{"num_hidden_layers": 14, "num_key_value_heads": 12, "vocab_size": 2929, "qk_norm": false, "extras": ["capped logits"], "init_std_o": 0.00627, "learning_rate": 0.00847, "lr_head": 0.0144, "decay_fraction": 0.619, "final_lr_fraction": 0.0, "max_seq_len": 256}
MLP neurons of a small language model. Each row is named by its layer, matrix (down: output weights) and neuron, and shows model dimensions 112-207. Each number is 200 + 30 x the weight over its row's rms, rounded and kept within 0 to 999. A neuron's up and down rows have the sign that makes its largest values positive.
After each neuron's rows, "fires before" lists the tokens most often just after its 100 highest values on Wikipedia text that the model never trained on. A number after a token or word is its count.

L9.down652,195,245,215,207,194,171,208,258,247,243,185,223,168,209,174,206,187,248,156,254,238,219,217,199,163,187,194,156,204,267,150,160,217,183,207,182,217,188,182,163,199,214,150,218,195,237,252,243,180,190,219,252,162,210,263,163,261,250,154,192,218,248,212,215,202,179,171,152,221,220,224,166,192,263,155,198,201,209,209,235,186,184,232,189,107,218,153,160,186,227,157,205,120,193,177,237
fires before: " in" 14, " of" 14, "," 12, "." 8, " and" 7, " was" 5

L8.down151,195,225,238,232,187,151,134,251,213,239,264,136,190,167,249,190,209,219,201,217,148,164,207,203,223,211,234,227,221,223,222,189,209,239,190,218,227,207,186,149,265,138,199,196,205,217,172,180,172,200,206,129,226,246,162,229,244,193,190,167,288,201,150,232,202,200,209,251,201,196,155,214,191,193,167,128,178,194,220,201,181,190,176,263,227,207,149,237,250,248,217,217,187,180,186,232
fires before: " |" 23, ";" 17, ":" 8, "7" 6, ".3" 4, "–0" 4

L9.down466,178,184,211,230,207,189,212,233,151,170,181,182,220,190,219,257,214,238,140,176,213,248,154,235,180,231,248,172,213,212,239,225,219,208,198,226,210,177,230,256,211,192,210,201,189,207,187,198,217,186,197,234,241,226,184,208,193,187,243,194,234,179,203,194,204,143,232,222,159,187,167,246,177,180,183,207,227,181,221,171,178,218,135,207,176,170,143,173,172,236,194,162,276,183,218,230
fires before: " |" 55, ":" 10

L5.down412,224,158,183,259,242,174,219,180,210,210,191,201,176,225,198,231,246,236,187,165,169,214,213,196,184,164,138,181,181,175,215,283,221,243,201,237,231,205,222,224,206,200,182,179,268,221,169,175,202,139,191,186,191,250,228,221,236,174,238,151,230,176,234,226,215,211,204,155,196,213,184,187,144,164,209,225,136,203,226,213,168,189,248,221,152,206,194,155,182,184,230,220,214,207,236,203
fires before: "\n" 26, "ution" 21, "u" 9, "ut" 6, "al" 6, "E" 5

L9.down476,193,214,195,192,169,167,147,175,224,223,223,178,179,248,235,208,196,219,181,181,203,239,191,199,190,226,159,211,197,242,232,223,161,208,151,239,236,219,199,205,153,164,257,184,192,143,207,184,173,185,152,161,184,206,217,261,189,201,197,195,205,209,200,184,238,244,186,237,245,213,186,240,188,149,169,185,223,212,191,202,214,229,180,213,195,197,204,263,209,152,180,213,194,179,277,240
fires before: " |" 25, "th" 10, ":" 7, "7" 5, "ough" 5

L3.down871,174,235,194,225,223,205,222,204,174,160,188,195,161,269,238,175,175,163,220,177,172,241,166,242,175,202,200,222,229,130,177,205,180,206,221,189,181,211,222,237,152,134,159,234,202,151,213,190,185,226,198,217,222,192,192,180,183,207,222,193,193,203,219,219,214,223,240,176,210,201,202,146,192,161,236,183,170,223,212,172,221,182,208,197,189,231,210,100,244,148,163,228,190,189,206,217
fires before: " |" 87, "@" 4

L5.down290,165,222,236,180,184,201,155,202,212,128,249,190,219,194,203,192,195,172,227,154,189,242,203,187,220,157,241,242,170,249,199,183,199,216,190,215,253,230,189,178,152,201,218,174,208,218,178,222,170,181,170,178,231,189,167,213,182,172,226,215,207,263,231,237,166,215,223,220,234,234,242,189,217,179,180,194,206,156,223,205,209,183,247,151,190,213,189,175,224,218,178,197,193,190,202,180
fires before: " |" 28, "\n" 20, "19" 14, " (" 4

L5.down325,175,189,188,213,180,158,175,217,234,200,175,191,263,210,214,195,254,163,224,186,154,244,162,185,206,184,192,190,234,191,211,242,215,246,222,211,204,180,189,168,260,197,172,165,261,188,180,164,231,172,212,159,208,221,157,204,160,179,206,168,228,114,232,159,182,213,238,210,180,211,189,212,211,210,205,191,183,131,224,170,203,186,239,234,198,170,162,179,246,192,188,191,200,236,250,206
fires before: " |" 50, ";" 22, "\n" 6

L6.down404,196,202,204,223,210,151,197,194,170,219,229,216,213,218,256,224,256,156,192,178,180,195,168,155,189,197,194,224,199,215,227,217,179,188,216,186,206,166,235,211,176,157,154,222,247,192,177,193,248,229,190,224,211,205,192,150,173,219,188,200,233,189,221,210,198,195,174,153,148,265,154,190,203,176,164,187,143,188,218,181,155,224,174,208,190,115,179,172,205,233,175,202,172,219,257,237
fires before: " |" 38, "–0" 11, "–1" 7, "or" 5, "\n " 4

L2.down670,192,201,204,172,265,215,247,191,253,203,226,205,180,228,158,167,161,272,147,196,217,145,227,191,228,195,218,181,234,231,152,242,203,220,232,236,268,161,210,188,228,193,184,253,185,188,240,271,234,169,215,217,222,160,202,234,201,239,179,224,238,182,206,181,243,233,215,181,257,205,94,239,210,250,212,160,230,196,210,193,210,241,201,212,178,179,207,214,175,297,211,200,244,281,183,177
fires before: "\n" 60, " It" 4

L9.down647,207,238,162,223,227,229,270,207,257,261,178,211,193,152,164,229,145,254,205,202,201,181,223,234,208,248,191,201,179,259,163,234,203,129,237,174,257,158,259,218,209,209,168,230,240,258,185,230,215,206,165,229,181,233,135,204,204,161,137,214,209,180,187,195,188,221,173,211,233,221,223,199,256,211,151,203,155,257,171,175,217,197,206,187,215,208,208,194,194,208,178,264,161,181,192,223
fires before: " in" 25, " on" 15, " by" 9, " at" 9, " to" 9, "." 4

L8.down672,188,170,179,204,210,182,230,197,217,181,158,173,157,179,197,194,206,181,255,147,223,256,168,239,212,231,185,212,197,180,189,162,178,163,208,182,210,222,200,183,199,206,207,217,165,230,231,150,215,179,227,199,244,265,261,265,269,173,234,169,198,219,209,189,200,180,183,179,218,182,177,197,217,223,247,232,244,179,191,242,218,223,194,212,248,247,199,156,197,238,182,256,218,235,201,189
fires before: "5" 14, "4" 10, "E" 9, "0" 7, "2" 6, "6" 5

L6.down824,212,185,201,170,210,190,163,242,197,207,173,199,222,210,232,217,171,192,206,210,165,222,137,215,198,184,149,196,224,225,208,175,241,197,203,221,197,242,151,260,196,210,202,228,171,141,236,178,206,203,198,186,232,243,177,239,220,218,187,167,240,174,140,240,129,249,150,235,209,197,192,249,145,199,176,199,212,195,236,204,154,220,215,250,215,236,173,171,206,234,227,182,189,181,214,171
fires before: "ed" 31, "ance" 10, "ing" 10, "s" 5

L8.down534,191,213,180,190,171,231,186,213,199,192,213,231,300,201,250,225,225,151,209,210,168,197,181,232,194,229,170,230,210,235,210,163,188,212,169,192,169,239,206,176,138,132,225,200,149,198,186,215,256,180,188,200,209,192,159,175,219,231,224,173,216,225,264,198,184,205,186,130,200,184,181,204,258,183,176,251,215,186,229,206,175,176,142,195,184,184,209,180,162,170,216,163,214,164,211,234
fires before: "|" 63, "\n" 11, "9" 5, "2" 4, "0" 4

L8.down145,194,263,161,197,207,186,216,178,182,215,184,190,196,186,237,189,216,249,207,224,221,218,190,166,260,222,149,220,195,213,213,199,164,206,245,161,194,249,180,243,182,231,209,168,211,187,257,152,228,230,199,224,224,208,180,207,190,191,261,206,228,173,216,276,196,231,212,256,231,193,170,183,128,227,215,152,241,245,206,193,185,219,247,241,197,203,126,227,168,231,219,212,235,200,163,138
fires before: "ed" 27, "ing" 12, "ition" 12, " to" 9, "itional" 7

L5.down797,199,189,137,217,238,217,213,189,229,228,169,192,195,190,225,262,197,168,151,164,106,149,155,169,210,214,211,225,192,216,174,205,235,216,144,208,227,195,203,232,233,204,168,241,233,198,246,191,233,236,206,173,196,208,209,270,161,168,210,219,260,180,193,204,163,201,209,198,194,247,167,236,173,208,151,168,209,196,228,196,206,229,248,215,207,266,174,201,240,166,196,212,206,239,166,212
fires before: " |" 84

L8.down826,166,166,239,189,205,193,214,248,226,185,233,185,243,193,216,186,230,227,170,185,269,215,216,243,208,234,163,213,157,193,270,158,204,150,158,253,163,170,190,165,163,184,139,165,202,191,206,196,212,247,150,206,245,276,187,274,203,240,251,163,139,216,203,238,206,212,168,197,251,230,223,220,183,177,184,212,212,194,232,171,200,193,209,187,191,202,226,234,184,166,189,148,214,240,183,192
fires before: "ed" 11, "es" 10, "el" 10, "e," 8, "pe" 6, "p" 6

L8.down562,218,276,260,165,192,179,205,231,149,190,167,180,184,213,181,179,242,204,183,170,194,233,193,252,171,224,206,258,227,240,217,221,206,175,236,248,172,191,202,230,196,224,218,187,190,190,193,239,221,255,182,153,183,190,173,235,200,222,180,229,162,221,259,239,127,196,269,157,212,235,216,196,228,148,221,152,168,200,208,210,232,217,218,208,164,192,246,197,178,171,254,152,184,182,195,207
fires before: "\n" 46, " " 9, " 0" 9, " –" 4, " 1" 4

L8.down891,181,207,188,199,178,205,156,154,202,218,231,216,193,183,160,196,177,173,159,177,176,186,223,206,216,200,184,178,206,186,236,180,194,191,172,180,243,255,164,196,194,230,245,292,225,190,260,192,224,199,235,176,200,200,203,291,250,245,190,158,192,178,197,232,184,180,173,262,180,224,195,216,196,189,242,178,198,222,249,191,193,206,181,185,218,211,221,176,203,239,247,193,265,200,157,191
fires before: " |" 41, "–1" 12, " –" 9, "\n" 6

L8.down281,280,201,248,207,176,213,164,169,199,204,182,176,215,228,162,195,166,169,233,248,207,214,149,203,218,205,205,212,182,192,207,217,237,239,299,217,188,213,221,178,212,159,243,226,198,164,233,205,179,212,192,182,235,253,182,167,231,235,247,238,175,219,192,217,154,242,252,180,184,231,191,212,221,222,220,167,178,180,235,184,207,215,144,187,174,179,242,216,172,231,244,208,261,220,236,201
fires before: "\n" 68, " 0" 6, " 1" 6

L8.down277,158,168,201,271,227,150,233,197,173,172,225,174,204,218,134,234,207,238,229,182,225,181,177,185,159,242,183,199,182,178,205,195,209,179,209,233,222,194,184,229,204,221,193,179,176,174,227,196,217,207,155,162,190,216,142,213,174,265,248,179,237,198,188,163,174,205,219,187,212,224,198,261,209,167,157,184,257,175,222,180,182,211,215,202,198,196,207,253,147,246,199,217,242,176,271,168
fires before: " |" 28, "," 8, ")," 6, " -" 5, ")" 5, " the" 4

L5.down71,199,246,157,185,182,166,178,201,206,211,242,180,186,178,173,190,217,218,167,174,173,241,188,224,215,228,140,200,262,201,158,197,220,224,189,160,187,174,214,214,222,200,189,197,215,219,186,214,209,167,235,172,198,238,151,170,211,207,172,190,215,182,207,223,130,170,192,210,185,224,195,181,212,163,242,231,174,205,264,192,245,238,230,168,206,165,185,157,197,180,199,181,205,222,207,177
fires before: " |" 45, "," 25, ";" 5

L6.down609,134,193,172,193,182,234,203,180,173,228,224,225,195,199,227,206,221,263,171,233,203,209,262,210,184,179,228,271,168,224,175,146,213,232,198,203,163,204,195,216,218,180,239,248,211,156,175,179,189,175,215,218,186,235,278,165,249,162,186,200,197,248,251,278,146,221,206,178,200,206,169,220,247,205,156,221,177,231,229,175,151,179,145,223,193,208,198,210,219,176,176,211,187,191,271,171
fires before: "\n" 21, "|---|---|---|---" 18, "|" 15, " App" 11, " Go" 10, "F" 5

L2.down163,214,232,158,175,175,258,225,197,205,217,202,189,217,195,207,198,251,238,160,188,271,150,234,237,194,155,159,249,215,179,140,211,195,172,213,270,233,209,204,206,224,183,178,244,178,196,177,203,133,194,181,151,187,214,192,207,211,242,178,177,175,250,214,179,150,195,219,193,201,240,172,217,194,239,213,262,192,188,179,167,227,184,193,220,203,203,180,216,216,229,167,189,219,254,213,204
fires before: "\n" 27, " The" 13, " In" 7, " B" 6, " He" 6

L8.down371,172,179,180,205,270,208,195,197,238,187,209,185,137,201,204,229,193,223,216,204,243,246,216,169,155,182,242,180,217,215,227,228,249,187,220,221,154,189,213,185,203,141,189,199,206,194,167,137,186,201,299,259,219,185,225,246,176,193,279,201,207,203,194,174,247,183,219,191,197,161,160,202,290,212,229,222,206,213,182,220,182,229,238,223,204,197,231,191,209,192,181,203,200,226,200,190
fires before: "7" 14, "2" 12, "0" 12, "5" 11, "4" 11

L5.down406,191,173,187,180,187,204,226,175,230,179,261,220,210,199,173,205,194,177,192,214,209,194,244,236,200,170,218,193,224,189,190,199,216,177,238,190,218,216,167,190,189,221,208,211,239,157,212,188,192,205,243,176,201,244,252,215,210,141,181,217,205,177,282,255,156,188,235,215,212,168,170,170,201,205,189,174,239,227,186,196,191,233,236,175,217,198,231,177,241,183,270,216,210,286,196,204
fires before: "\n" 43, "A" 9, " N" 9

L9.down382,215,274,176,199,204,219,216,185,190,206,212,174,147,275,191,209,183,158,221,227,207,187,227,209,163,183,183,192,270,147,203,239,140,181,224,162,220,176,224,182,154,194,234,236,212,200,235,166,195,185,158,195,180,206,230,185,217,227,223,175,254,197,220,210,238,217,222,205,244,144,194,222,208,145,175,213,177,177,206,164,176,188,170,189,186,172,183,201,171,199,209,248,137,265,202,165
fires before: " |" 75, "%" 9

L6.down828,171,207,205,173,170,166,180,160,153,180,188,192,187,190,190,215,195,213,215,198,150,167,219,177,221,207,192,193,201,187,180,220,179,242,169,194,218,236,199,199,203,226,259,204,213,195,209,194,199,232,199,163,212,183,187,224,153,209,190,224,225,213,222,246,202,240,241,247,207,238,215,241,183,192,218,164,204,199,249,132,174,193,233,228,191,220,234,249,220,221,216,205,203,198,219,209
fires before: " |" 95, "x" 4